{
  "d_mlp": 1024,
  "activation": "swiglu",
  "rope_fraction": 1.0,
  "qk_norm": false,
  "attn_scale": 0.125,
  "bias": "all",
  "init": "uniform",
  "init_std_qkv": 0.0383,
  "init_std_o": 0.00856,
  "optimizer": "ademamix",
  "lr_head": 0.00605,
  "warmup_steps": 319,
  "decay_fraction": 1.0,
  "seq_len": 512
}
MLP neurons of a small language model. Each row is named by its layer, matrix (gate and up: input weights) and neuron, and shows model dimensions 240-335. Each number is 500 + 40 x the weight over its row's rms, rounded and kept within 0 to 999. Numbers have three digits each. A neuron's up and down rows have the sign that makes its largest values positive.
After each neuron's rows, "fires on" lists the tokens most often at its 100 highest values on Wikipedia text that the model never trained on. A number after a token or word is its count.

L5.gate229:476528494497542463469441457556493514483479424509509492532533521503471509479489586484457509450539537548490525510477540488445501435465456446482536537552485509545554537503553433474500448510528566529468450448443508530446496479501460472544567531555467453541447454500506526541547484472505533467
L5.up229:500463478476504487533542463461450465538471550503420552455523514505564534474440535512483457492517521462469472514415499462571476470528501522472501498498472461519465492496468460510461475514442568456553551456462477520526500544544535543515555485490569533554498503469596511560456500488493437488
fires on: "," 56, " " 28, "-" 4

L4.gate38:542440510464492519440529427485485491498485525472469494467534469513478466560455505527505450472541500556492470451463549589421490496536498423532500452573536505425570507474529482479478598439428500488529493441430480467510447559501558496508496513524497477532522485501559491503467601534536507533
L4.up38:545452481460546517438489493458453426494504506494528493503522444488480494522447494493528431450496529542505457459476582584464436521465564468535471442494493498508543497468494526524566566425519538545459524462405470481511446564466520419504517522534504492537502482520563475521443554508552506548
fires on: ".\n\n" 48, "." 21, "\n\n" 10, " |\n\n" 6

L5.gate808:499531484530555589487497494471449434475491455473539505497474426513504518528524544509474470416473455528419468490487442499439442505509508555465538529552447485457514446456481472528477505463535462546513541488505476473492603510493461533440505518548476523500525540464469551575492522565466544620
L5.up808:467433445539563449429524463496567592476471557508464478543490449492510490492574562519512496490444427503537499482475431491491500522491481534544561488521529456484494498436536490471452491548534435452384516506509481465490563508461445539504547561577526464532489497460547498511449489467449541472
fires on: "." 58, " " 17, "–" 5

L6.gate966:533527483521453565521530507547505465493534528503481520533523441501528481528452546511527512534488480576424480440552562532513473431433494562516492583458490516441506597495562478450478477564462490536457436444459462463505570508517489501514562471574471485479493447523518457472490469494449524507
L6.up966:463547528516421488481449530423524468556514492559481545467496448506465494484524489516484457472492528580463483537539469519503490502489465506494580523552520519473564541561471513399450557473486477488480489484459408489503574548520487516460498452527538538466462446458521492538455560481449476539
fires on: " S" 17, " |" 16, " f" 7, " Joh" 5, "m" 4, "t" 4

L6.gate398:496468527503496498520549557546483566544480531504416485467420468449485581535519471532486425501439519490561433447452456574500497477456545457490556589465468470475483540461539531546496516537493455429410437498459435522531512479483515408555555491551524467448455473541526504457573524426529477584
L6.up398:443519529481455565462467459458468535517463517439459525475500492551465431526477479575480510464536503467443540511467554524532537480513546469473434579476485511484557519477491461491396474463545493451462443489451469491428429450497554439515550474564440502483550556543536497519473513515586556467
fires on: " \"" 67, " '" 11, "—" 5, " (" 4, "\"" 4

L5.gate586:486513444471520533506489476492485441525486460575472509502494504515549524432552538533427538408468492510483478523460588508492542513513481518498434493559421460515512552473515500515522516510532519553432501569473528512555523556426440514430521429509512439499529492513495498513525478530478547569
L5.up586:483561471520526505465523500536513477445530535531476484581537541501497508442459452561455511548458531553520462515507503403500494472452576466495495558469490594514528542452437496520532467476512443486522524508497549448567577426478439513480582517514481404462517485495527510447524551580550482501
fires on: "." 58, "2" 7, " ." 5, " only" 4, "7" 4

L4.gate621:478505492465450536448526491532471415522528476517428557505523516509452477508501477453490575475508490489436429533555518504491428431529521519479593467556469481512443548478450563457484431462474442507455512563545502490533551579501462546493566517493515507543538465481466467438518445611488539521
L4.up621:497487465441537428508536434529448510456487520536387566531509511404500490498478520515522512472481559539467484505517489509493493509513570508488498428585490445530529553492511438514459489501536513469456521554520526523502517571481514516493451477478560443534537499487588475524481416513527500492
fires on: " h" 23, "H" 19, " Th" 8, " H" 7, "h" 6, "p" 4

L6.gate525:429544495472458463418525462509533400502483488552507558565519452472516519377465503492472569466559550599489444491482526487540474551531471480552543477510478511463432558518518466519520490439473500537527534410488445497518515463556533517479580498546501466513514429470543539517472502571478543514
L6.up525:455570471524510481555557492520508455479463546496484531526466499450501514511467475496432488509520435492580465494467515484505467471526470461467578484524472521549454463524508445456494553490460506507499488556496527515572468534554496544464493522562491582503523583481563529516493497517485450520
fires on: " |\n" 39, " R" 19, ":" 13, "×" 5, "he" 4, "," 4

L4.gate946:522560503561537510513566538422467459469543525532520502481564461370538486442419447455500441488468493487606516471496589510557520471467536471570486474498579434459519506461520516535490486433545421530511500533492539559532502435473523472600421481516466493547568464564533480594523470501456508505
L4.up946:490496493453472411446535485510439496520465510476524513483436454552574490498432398451525505478455420491529489546528456548491498510539454497466490522519426480527572449577500543514550444535510575467480489533517499480564502421484531447428473416475525445523463480414485565489469495473449521479
fires on: " and" 44, " " 19, " first" 17, " last" 5, " of" 5

L4.gate34:528551509545487537455504526468445514510507463489506521464463495558530506461445545475454529452460546483497488512507470485496451454496440542430511569452500473544458535534510482492497487528532484548517488446464440487475573438488452476529533497495534431459500546511545495509559471526476555432
L4.up34:563458545509555487468465530521516529540530533459511431494496516511495490460489467503493498485476511448561507522480521539510504540499487549509384505439523484483537576490508461498525566551529517485465541461465515462589458528532491525492520527555462502541450458572435462466539517456525500519
fires on: "1" 17, "2" 16, "3" 9, "7" 5, "4" 5

L5.gate445:411507595397604532525489458522505504562458450488479461554522448463467582550469507474425529456566584464524420498501523563480490511431524492422502527501443463477444467475499464482491455489444539560515527509451510505422510541479533481475471464556528519439496475432545523517471502473487483494
L5.up445:489527533496529519525450394511477489527528509469499493517526498548524429569513495540454444476582519468458428523452519511525486479484472492426504469481432486488527570426420433465519468542439500471531542568493580548438511576556503500513581409505505505416469484520455522537502520449517480544
fires on: "–" 44, "am" 11, " " 10

L4.gate516:552523528505519514484460535487531479544448431538482501548602462493401546503471502469496534440510475515498479471533510493533457540481474460560550510485549534451446550478522484476465525473454500509524492536565539525483486541516556526497535559512438550565514556458520493542579458545467448458
L4.up516:467559488437511429576501507494547466555504485488472515499469557518482529542453500480506469475541462479476511542509512508434452573475491480418555505520547461519418524461427502515472534495566452495520522532421516519507518458494485433490582508459460452472528531472435467500565435534498516544
fires on: "'\n" 26, "born" 14, " an" 6, " of" 6, " to" 5, ":" 5

L5.gate855:478517552474456537483510486475544486535494452515485535540541452501515497496498539487551510461500561511468555512501519450421498533526574447491418544591561541480421462432436443546507464473508538569449575567441515491526513584472442542543459449478466439482493539507444508584494478448498522480
L5.up855:508468482431543430449517491523465488521498476499425462480542546527536444482589462458536466449541491473423561485485478455442495485467424540509577515539491522499478492456474508460483559523561405506477529465471495514514468477530432491466505464552564503505589486478507531476455569442443504481
fires on: " at" 32, " of" 14, " in" 8, " " 7, " won" 4, " force" 4

L6.gate14:500566504485563502527516403526521453503464529471510437500531455528528481485430492464443439450465451496432517461464529464471480469516549491516459463482433459460446491402511433532541528521532562558491557562455512482485494499537500459489530448470516457557578591548463542521521529490424435510
L6.up14:455482494476511529473522459539472461463445547565462484488549497484492539592547538502438549456473483592454501505527506552541516507462499491525502477515528574510505487475531482483496419495505495524540561486465468450551521482510472497457545464453473498488546531555440526440457530488470560543
fires on: " " 31, " (" 23, " $" 4

L5.gate492:520442513526543465554560465501529518527479505472511473431496518473548476490552493479483476510509543436517500446521481442524529474508505496445498554485460505537559481496470461541461564474554584472429488459460530437494591560457440499539509463454529433484545472469462531490540525403495463504
L5.up492:448459478410565589420554487499520529551462592563449470458504486521436499458504508532497496543488568502532464456505514539516510443427476501510498455469546531447524419505415559515489484538543444493482465501548466486473549474571525507530429457460421517445546468513452554490455502475548509486
fires on: "." 90, " " 7

L4.gate909:473479519563552488524583543525509434508464446460447499448539447508536516503439516476459512459423407467530467566537499459508464526561462492533519424491459518436504538460495492562458501503481475444440458546499520556514492460510486481454502515527437508465523544570468543586516434465470524534
L4.up909:472569474489457489569517492533576447486493500566401545451535500446521586493467566528478472406498540488537488486499501499519519559453505435477534518471496525526468490525480462518461545537450533592564521477431490438509500526557512522429471455519448454486527534483470538504512488527543481562
fires on: " on" 17, " in" 11, " to" 10, " of" 7, " including" 6, " by" 6

L5.gate165:465470550458445488444546516552529519516553461440534549540517431573460539459569557433452534492480544455570457583529552481488559531537466455551489497465454470531564549509406515469522477472554540511524539510507498476476536536526493491520534556477508535479536500538529501526494458483539521481
L5.up165:485558516536510476493499541427513500504509420532585482536449526451562495461456531530529586584493523520494465509448528517491486444453437499554417540462493498518533483561538500474505519442547481472545473542465521467556538518449488411494473470485433513464481481506472464474501441498453435531
fires on: "2" 27, "6" 10, " as" 8, "3" 7, "0" 7, " Mor" 4

L5.gate954:486465526513472463544473498521497454509506489519493483542492464549549513512474470486495540478527510477458555513548517473480535550572448470498475489544490483474458461438433418511476472563501475521472498534433494580537504542426498498522480465554442526450557416445500526445530564529526545513
L5.up954:518506537526490516446493457527557474451472528571507490510487450543533594476536490466523502489455533465505546455559583528543444554442462481485549489493501441541513436538529433478480481455501483490499505535527483532395494533515537520457540537518469461514529477501475547471447599594487464501
fires on: " " 96

L6.gate480:454534464615444490504533528468573485513491503466510478510546446463487429421472549506436476552506506487535496480552536549451533535545476510513545429505520499450540526507572493559498436471489487513531416481525530471501523505490591510550532567509429510539458491502485434495422546526471544534
L6.up480:495474444501493473466462543492502502567463438494472507479524439464494425522473483499561520541517544511507500424491517473564473553459452514479589572485487441515572517546476442571448440493495509503527449503529512535563522540441450555516464477503438446446487454535471483554523485526516557515
fires on: " his" 48, " first" 10, " One" 4

L5.gate963:570534512446469489486474491517511471537467483451497601471500487419446561485502485462537503502488513582558480482458487502549498449457550512489510544507514539510507534514490548412522534547432541430434545462456487473504443556480480522472481489529452430595454435549519426531505490515504509505
L5.up963:513575462447479452430492459525469518565468504485452495498480462471455512498520512484491491539569483537506505437552485495541535470570514489474539526495424492511524456437504448524435452501547481516441560537519476501579435479491506523520469561491499541489497569473490511508457467567467492502
fires on: " h" 25, "S" 15, " Sl" 11, " sl" 6, "H" 5, " Pl" 5

L5.gate508:476503498468466498487479497486475538519535475499521531484476468427497540524522506471510485415439541594484532512528538562445492524540479414557491544537443459526595502456532455463420476486483526532543583452449505475428461553482447512474537527525581493574467529557459530498530561466483511585
L5.up508:489541464491456527427430440483513500510509509482482509535481566508465521558423430499458549461474497507510520445523555546546576425461444561542518451462469494521508561514520502496488531504538489483516499501503452546438412516480495571504504497474542531538526459477545450425459514551430493530
fires on: "1" 32, "0" 17, " " 13, "–" 10

L5.gate667:555415547483507549448532539496524489501553502495459474501433509566436500549457503511458543466461511504523510522506515490463516508532467544558503458519463436475562503542525516513483562491477594465498575450559563421461550563498506557516459556445493484539554457517494443499475462499514479597
L5.up667:546497557565461522491487482487565467536516495515473590536514536477524496450531485539504517437516554542415423486471484544531440526494547565489449579490520457494449537497494507467494527493469453511534563496522479508582430409512556441544465459516491585535451467509552533535426456498471462509
fires on: "9" 36, "8" 14, "1" 10, "2" 9, "0" 8, "7" 7

L4.gate427:509535455521492483527501458472489453553515502518491479427523489480496498456519484440449497459520563508471483532456541504557418438514481428487563549531499523502503513464495543519506578426497479481518524457484391367538455534548505484562521527480516489521429534517506544484472462500533491590
L4.up427:554426500480478463492483474493505531486461534507523497424523436520436457554435556499502459464498524495456469461489516475402478466465540441467470426419415498500576482517459489491512498469479521536483488493509503455498502483495537415488498520513493430440504569521509517454525513457535592524
fires on: "." 26, ".\n\n" 26, " |\n\n" 23, "\n\n" 10

L4.gate483:534528529461490551533558506459443547447560525540524491513493514492527550448462552445531503536529456531523540465503500542505451428537458498533591483525551503471487455555553498523503534470514516564539533594477449509468471530564509520471485511519473495539477473494466514409483502514489492529
L4.up483:531487550484522536513483526420449538526545493531507510467533466474439481427501468531425489530491489563524517473510488503516480438504542521496510485544482498552573489477518423470403470490535464436532477507482553494538495451499462502445464507491480455492480532422480536480511419566437526508
fires on: " first" 31, " most" 9, " his" 7, " studio" 5, " best" 5, ")" 5

L4.gate584:485458507483515441468465511503473484521463499564421496546533484487502458468540531497543553515447472554445493473569493412457529512503484482442503516387449408505552479440497446477480494502569524542423468443482463501461546518463458482482515498509495470523518486465515482487524586518496504529
L4.up584:474509464523560531473457536538447555460539482538484411473508465475541491465482423477494552511506522496506532513502525543461452512545569509465441533453489540496479529565521538439475524520507522500482510510516569464520466510543519567494559461472483463503511564554492520423516556504509497436
fires on: "1" 20, "7" 16, "2" 14, "5" 11, "3" 9, "6" 8

L6.gate836:488507490488528426411551446455481496470511450525490505558502503539514550504472511414535542510523469487517534501440418532455514471575445442568499466449475542516457474495509579479450437503517537519508470427493530424548452543510473579556430513504537472486476483545480464543533460497523472556
L6.up836:551509486488521452462453494458439509483522479499444526496559471498509590511503504516474474571494463412504427451528440470491411568479455503563516553512405525518513493473516456537463529466497487458445513463549452517434432572473535448427513554535540490554546457416513543541554456467514501541
fires on: " on" 17, ":" 14, " On" 14, "On" 13, "born" 10, " of" 9

L5.gate530:531498554517519481465492472469411530524492490448477463498459506485428542489502586463435558446501576562468486499523500452490499504462445503519469569481527457465504497587506523426540503431501487416449570411548518518555529471424524443548534464543497465411498508463505558508515489514529530530
L5.up530:462475515497518512535536508517468518495470504581424444434498477524501485454464507508464556460532479431425477562572474493510528542469569496502467508507509514503519511492502522528476453474502497564527469479515526527451462523541516476446534516500481558589561441456411460495548469524571483486
fires on: "3" 20, "0" 14, "5" 11, "7" 10, "4" 8

L4.gate686:456546515480474481505534456517494533496464508559481529511534457544510480465449538484543544568445517509460553510564465568494503571458413546542524520543475580459461477492521508518475498508458507531469551533554528478536465471502521553500550528449490453481495556414486495460535543572505490528
L4.up686:523533432512518497495514549425457495442481545508504543430505456562513470565550490534541479478375535552520507505458513562508415477445511469549567545501575497473441464485469524571549529422471493516482501530534503527572497537517495517494558533484543471487506472581520515534583485544469503511
fires on: " the" 32, " of" 23, "1" 20, " in" 9, "9" 7

L5.gate16:538464543425485452510522453542465544486508478432519521549587551505482466466513512414499458581451565510501532394432438590425555540494549537522525482444515479507502494422518509507578501552514486493450455505575498497470461538453474539448473525515471576536560442469481556445501495412509471533
L5.up16:470518461456496503488525451507510491470522445515489562574577472406533555529537523536502491545518448451505483484538476533458450471480469474589489498485518504527478479511529541512472568437537494527507501443521604487486562497538548507484504513477537544536565524473520454502499534472435510479
fires on: " |" 43, "-" 35, "," 7, ":" 5, "|" 4

L4.gate402:566464576541546404573513563476550454415480478510476498567545507459576496502516492464463518529519443405563549496454491478492506567423471476532538469490496508513590516390490531543440576535523497441509527521512493488492551587491487477480457539476483498563514547510460414483528503502463570508
L4.up402:560444525552548450492519451482524575519455509483528522479601484549457529523509573511513491490498517507544496492537518482498540496545518465426501478514540454494468533534507593542532532476498460412460529516525495564416560533480527533519533520557523522486483524481547557454531513488480403467
fires on: " on" 37, "2" 20, "1" 10, " " 8, "3" 4, " –" 4

L6.gate581:541470537472534522472549484578566502449461453445461551535508521518495533509501527453583496485476455530492500520463506572471545425499482476490538527559509451436479523430556538450546542531442505488500473445490577480520493435483477489514433547489559516556494556550475513496509504500471493564
L6.up581:489558577479544465504497538491506469605493443496513557505480463512509485462486391542539469461588516471506471542431522601410482452447473553514483516575456475484507431538479577466559538498493498502524477475485493555488480502500549518482501491499524515579505512537502542529520489567585508450
fires on: " W" 34, " T" 18, " in" 15, " F" 4, " into" 4

L4.gate217:431571541526528524531496441531484469418539485547519438492478492499453530579464553539418484508415471467519470497527475534502475501501561489538541531474527518474494516464537441456538501468406409489528506541441446485494578527579486500494494534464472546540475433486536456555487468450415413521
L4.up217:513466532459488465453453516454457491502550508549515532612537500499558573496448434531542474537509475584462561501475554533556465488467530507500466499535570487545544515540490457545486474512530493438523551441486457544476544479449545448472515441488508482473492533444531522441468525526443569487
fires on: "′" 33, "0" 23, " " 10, "ps" 6, " |" 5

L6.gate238:466513464544487517541497468503525467461438533522486512527504540463529486529543499501479519560442562517467499471508525515491525517416541465432434545465543535468539492574517438527512475417535447450442572512453523478538472584502453535548486555521480491415444495565510534482413531410533461481
L6.up238:481475463484527477525539490527480562414441490454448480459467489539545426497484526453560527480400445445460501481479515482576547495493491449530487571432487600589471440453523416479487477517543467540475518471512502525512536488495475442511540453554508502507462520545405518503462466525520443551
fires on: "0" 38, "5" 16, "x" 10, "od" 4

L5.gate673:542561556522455479483500518473418516550518470496515445428526467491479514504417501459480495522520437486554512547521498509432496462596460519527523516517465467414487494523436538557489531525532544558518493578493546487522473523495569542496557479496497484512438519530518477498450563507447470516
L5.up673:457486494472497530503556484507480534506545539459487539520502555553463439531545504513496536501446534543557491521464486552503454463476549509494466471510567542510466452456507450488574525487512538437525522487489511501535476439455583528553527507539486486502488446565495442493544511569514492537
fires on: "9" 28, " to" 28, "1" 14, " by" 8, "8" 7

L5.gate605:446571513518504512488488476502508473492542442555550462537488470511548521514493551573487542526467510553518490458473456506515479474534460517492529548459452498502511538466540465472547531524496550478433461482518485583525447463526488514486457457539420450512479466513507535567356600495492488512
L5.up605:493515526483477437526545509550543500432501470515465510467481590496517560572490496468498508557512493445454570529477460591455537444550466490511530497497464487505487593520495547573482402496548533451563474550457497524558539531505511517481523513484579482497539474420507497480490476448526573559
fires on: "," 53, " as" 10, " was" 7, "—" 6, " is" 5, " are" 5

L4.gate170:480471434601471505446499477531543430490539524517441560486534552498505449452486534538564502461426500500476416414514528575475430534470507501584463474529505496486453524547500517472509462469548434512575444441531463487478578508539452472448480527471514536455485495486453438424557488478464515513
L4.up170:550534551494515513501486480563505452485466540431523473510497495423574491463552483433516524525458448474483508475578472442510585567572461557563470558431492544525555429549567525484542493509477574530456542478465462498465456451501575502580482405483465449537493504525512514500478470512487580514
fires on: " as" 24, " called" 16, " named" 9, "od" 8, "r" 6, " \"" 6

L5.gate164:525534501501458441504539477514442456517514488451444559519557519518541538485504477464445479609490447471503501532491521567529415474483477505584508491487493459424490440576523511468496519437538523459460516393480492528453477550503500466580533576523532545466501473462479507506456587507488511570
L5.up164:527478495511436492549391568405476418556541563442589495508524440474491498564445522535490539504451482506548481528553591492479509490535514494479482439448481414573485499461537496481518476463479493464535469445523501445499457551486528442584472521479433491498535530553526451547446495534469484470
fires on: ".\n\n" 46, "." 16, "\n\n" 12, " |\n\n" 5

L5.gate367:473525505579446523519499557563464458472471456533511488572535504531580505498540496507508563544432440481487577525533496496526489463499541468423579508483523503549478545477499542532510436546444549459522510444517507437513561536515524554615470453430543495484488508467517459496518429532496449455
L5.up367:506539523559530528467477529581489539390498463523458587538555476574588491507453522508539505421469494479484475406501520483508488410486506520529499521461488497556469463476495530550467532475505548519492408489461514478506467504513555498521501479505530460530496476520464448514545500460439445555
fires on: " on" 36, "," 13, " \"" 9, " On" 8, " off" 6, " un" 4

L5.gate6:500516461474525425506442480537536467505497520540438522530472480526485462504539555438517452547505538407452563448457479500494455436512434588463434468565481512514444491535524524482484525496418478465509454548486475559466491497589526543435502527567482501572496514528491541502544477481512569476
L5.up6:526537471467501460549539423526460444484491484526493533532472549506488587465516487520481456520519530496528435418489514596480512443498472543491452532441486438537463536490534530492478489593416428489516487430503524531527420556473536499549485464585493537501542448503543514465540461492555522549
fires on: " and" 31, "," 14, " among" 5, " or" 5

L4.gate770:499496519512511539473555531521514514521485493478512448537550503502523477551500479415527553490533521564488518515532514550496538511482465531497521393498425534505488557495509524505433483497449517443491561491454497501495501576566456467475459512511527448429556519444527506520469524528556502586
L4.up770:480525536525521517489492536457491476501461457453520502537550455511485548559487538562518458452454540506578512491501484420497517530446470471475475400497536450522490482500446521499485532462443506444479497423478542510527456551528488500509411434587473474443452599566477501456555539536515387526
fires on: "." 50, ".\n\n" 9, "g" 4, "sk" 4

L4.gate228:432528543462459450502500484483480559480475508478482447586537557459557523429480506493448458467468477483491433483488580470501498439539550581512501455485523551461543481539504475499561543551445529481426558494574483503439536506469451521496491475473450444464544401547524473532472455451431551440
L4.up228:515488541532527466488513523523506532498556409480501471504474426547522509553472545493514477548534509495551522535525445541449536517607476441441532552501543445421461562507499559500438499502536444452451429547512515480556491519435482507574502512521494543524462494425481598529461533498527570465
fires on: " |" 37, "4" 7, "7" 7, "2" 7, "3" 6

L6.gate305:470535529535549453455454480487495562470492451488539514598434529519529514451548510526496492408403425517485502563545452500526494449538585446481528492468465522532543539489477508503531505480458542522424514486524543459492475534523531451531488574529547496465530479527484522507463471554456625565
L6.up305:521471493499555520546448531490503476510452468499530534462421420493546475483520497460517488529537490490480521522526507526514566468478590576542506537543458549425460516464421500468531457474510499494506491507471458527460467520460473552509504471498488486454464491464522472485451518536484515560
fires on: " " 44, ":" 5, "|" 5, " Apps" 4, "he" 4, "z" 4

L5.gate590:519493479511519493428597470541541443505428480438510566538545450437422572560508477563434425506546449560591480498510472557556461454477510495493511526476534572502435454443554506526459503536494532498413461526549501523535539477480480527515466467527490573594526487571489544504539515482486489496
L5.up590:510513510446477500563526493479457558545489469521451544488498474543504556438490478513526463448472558559466519478460555555478494429506502490446549540515494547496486454495455491524577516438544484439463485468597456490513534506450536498446503505535454502491557543390472555477453520569517430455
fires on: "," 61, " |" 24, ":" 4

L4.gate273:527523446518456523497511554429574544468455467556495445495546515519533480467511479494461510496478529466481484470493512519559471473502533508465504504446528500555507526521441434447518480420479489455476527544455479557526542508543453518497507564506517468405451525458450437522464453487456567537
L4.up273:520443485501529518444554502508526513553546561511475513519440435540472515459552519481458496519529570541531444557577523456551461494506552498451472462489517504458564528585505579420514470529500498496497487521435532521526472549483521548467467462422511553478576481502494473585475488484491479425
fires on: "." 25, "6" 8, "9" 8, "4" 7, "5" 7, "1" 6

L6.gate950:531520498492580540522519560521540463542467488576537471517463501490511437445499480555449554480512533508525474562524466464514541536471553579487484498432508516472542551547454459474457418500483446496486469448482541470500506519493497558478486518541474477473496509532420538489490441520517513499
L6.up950:467469485546560527499463578545510452504556543469476550537484513569557538532507480548432492434444503553557518500436528419491454511444479468454463485444528543463495441529528554483467404579500549473512459538582553490525452449484535450479554472488464496465550458540515512468495531485544564442
fires on: "9" 13, "7" 11, "8" 10, "." 10, "6" 7, "1" 7

L4.gate443:486471435535482494433528509591493473518456571448448478517453519483469633462461532452511529423485432431432453493469495555533574584502500506503488544523521550540481499465485479539489503553549548460470416554510534396505539556472508564514490453514535463462440545520574462488553498490502567493
L4.up443:526500524534503462556525498481481501514479474536463462574547555508530435544485532565513455487496479472510480541439487502554487516483511462511544559491508529511502454492466516516474547446522447415501579540546526583525551519451464499532539467510418525413486553474517547485560499559493530541
fires on: "," 30, " of" 19, "0" 14, " |" 6, "ly" 4

L4.gate674:422473556576456480518552424493493468447532513509446511472535431505558467509444552518527465523525530477467459450545479503446517506495496451520603462465471516518497545513503511510438551454545577513493522471501579451509558497448566485438539537456521402476506506462521493502542483526497479454
L4.up674:548499430481528455480399501483562522455568532549505504509517501407530495496510532461553494493477490423503550514462484556442468530584517501520510484499499519437515495518503429511479571509555526476546543503536519536562449469524598508519537553586483522490475549519485440470517549443479446538
fires on: "9" 34, "1" 24, " in" 21, " his" 11, "8" 6

L5.gate1000:523525524528533519392455437499564478451523472480496529524450469478502442509460479425447438513557538546500514483499512437457473523505539545506483466498543496435507563494481428526559453548361482481465508492495535504453476480454499494501503529546499516493458427513435574552497556583514570570
L5.up1000:491498541537482461522488395504516447440526448579529482441516498385600532524456464459527429496424520510463507480518495539496547522521436519522545483527463498511478493539451479481535542468481542511478560475455486522470462528495484478541518471491503433602522527414503534522457495548447543481
fires on: " " 71, "0" 27

L6.gate342:409564461494444559498515542494496519486488485476491471504411508508567513463466536476526471492440540501496467556550521475554432506576507399478458522568494488425484493556538506542525513516501441459467516497483529469567534530534493533596505506500433481416537542471528517486494549473546489538
L6.up342:463499531438496593449530494550463480472482503424460521520527506466528479542497562516523451489470533527482483447464574447565566447480495549493476471471514515552539514466546513446488488520553536528492488524579400566529511537452446495492532431480456535560516585514551505484570497576510501496
fires on: " \"" 37, " (" 36, " “" 5, " '" 5, "—" 5, " [" 4

L4.gate448:561521466453499473525506463462393438421534460479462596545550441423452470534466411521461456489465542498465466511497558474444422508527532478552515489552547430524535559525576472470447556399533501480497551478510524520464505511587497488516544572434473491491501536509423441520484466528501443519
L4.up448:556478451421467547459518508480517504462476473556490547589564428507515488516478503441461442452580483469525441401523540448440467481454504449496457517472463490447594458524552510497540519445429498505497527487452446514471439532451505476560547450521519551533525523481515397542514554476553467526
fires on: ".\n\n" 71, "\n\n" 8, "." 5

L4.gate1023:500528484445502473510439436487478420455505462480473460530552530454477448484512494587452449523500491493494466470406528547457443515477504433511520445518508457500515567542498491429552476484451512511502496444448479507533471534434514439509461480513533514499547478469585459537484558482522435502
L4.up1023:584503510436554541450474476496461490545462475428499493500495488530504504578446489513483485438500494576461466493443556545489453408458531446461475468485473555520554426542512450487489571443390550539547458467477478465513474497447532471494527450535485470477474499513537457484447512470488478522
fires on: ".\n\n" 63, "." 15, "\n\n" 7, " |\n\n" 4

L4.gate377:517501521464506526554497503471505441486478433521459501437518441438503434493475495533492540487527453547484540451449465611505478528475472557536493519480504487462516594452499555480459502431513483490532534534506464495489509551441561469454516518513568546468437536469536540506509517518495526494
L4.up377:418538541512470469440508519483465471538493547450490546557436541502493454441559513558460439523567483525522470460464437539460487597498540414514540471479413437444518494468470454492554532452497500496491557524551492564504548500560501525539499426495557507518414499550473443539506503539537497559
fires on: " f" 58, " re" 6, " ref" 5

L4.gate456:518526532580532470502499445506500451444506563491495508498480470497536422483467531509495444465510522489535521439567514573518459517435503529438529454448478521447542550473493530560464533467529524434522519543445533523514456559476469512553473494548474451470511554427491429477434491485471501541
L4.up456:544528529438505467439457442437486553563538559524492464499496516507479514517473423474552561437476489536491457462524488471415533489444471600539458598478460439450508537473511550446496530502531494464456512496462575548475509526405485533477460469442565557461502510500456517556443592459474511428
fires on: " |" 51, " " 21, "1" 10, "4" 4, "0" 4

L5.gate942:510470518556498511500423447431541453494445536568504471578455472482531513498469492518441509485522515472453484476568499489552492574544474488427462482482513526523533450447524459475479546535437487554474506477443471495416468511468503492486525471447550520526414531453476447528424524523486588456
L5.up942:508495520530483531444520473469456434475495545522547430503462525462564395495488578555514490492414533475493474509512493474498525486541478481504518533507485585490524554454613432435495500493498544609459520579466470536523451525564461471527568538510459419523473524496527542563485483438492523466
fires on: "2" 31, "0" 12, "9" 8, " Pr" 5, "-" 4, "le" 4

L6.gate171:510549526485551498468474510561456554496486412421511542458500551538565461509519529512491515457503509531554526494500494517498421511487542507508520436469486517507489503577615502520482482507412471518496503555520493495463475474477489483558428432485442506527575467481481550532485540557520537551
L6.up171:445487505416471438402521490539513503554532545495512515545497480443458557473494508554488429500502456492558500561542476528459558471472466510489467458475487463542439447429488553474467466485466478448499520498518544538503475443574443492524486535508448530447492452486504468486448485546485490559
fires on: ")" 36, ":" 9, "%" 6, "," 6, " " 4

L5.gate283:547502538531479559478481426421513453434517455523464435539523494518523547487551553470508502490541512550500516499538511453557503493498490495499490486481578508506547479451455433577482469517542560552555497471546520436559509519511475510505585513554485447459480427487594474539501587537563489533
L5.up283:478384516484553441556495516570479466418530574555516526521479497504541520494550581483564535492504458479572521494452541457481457545445483483551482546459508539462588439552534425478446546502552529460427534557537475525484514459516413532579541455555459568502515510484402443516576532468543522533
fires on: "0" 24, " o" 19, "." 8, "ri" 8, "," 6

L4.gate886:550480531472535445482425578507535466575509451488521599509499485549461469511501536538445480503467500457465487506443462558553586402533436497569510540451501491476500489509486445573458500486501495523568484502492503483509507510529513549465558528582480492527479534516493476490515487561579554530
L4.up886:505445445461440518538527418500493431494519515520478449461469509533515465521457461489593523544498485498602508495461575421533503430480463491459518517542475524524448435443526522575435502525479532502443454509472481474509445533468570484493514452570523460421404471477506559532520460502564584455
fires on: " in" 37, "," 13, " or" 12, " of" 11, " and" 6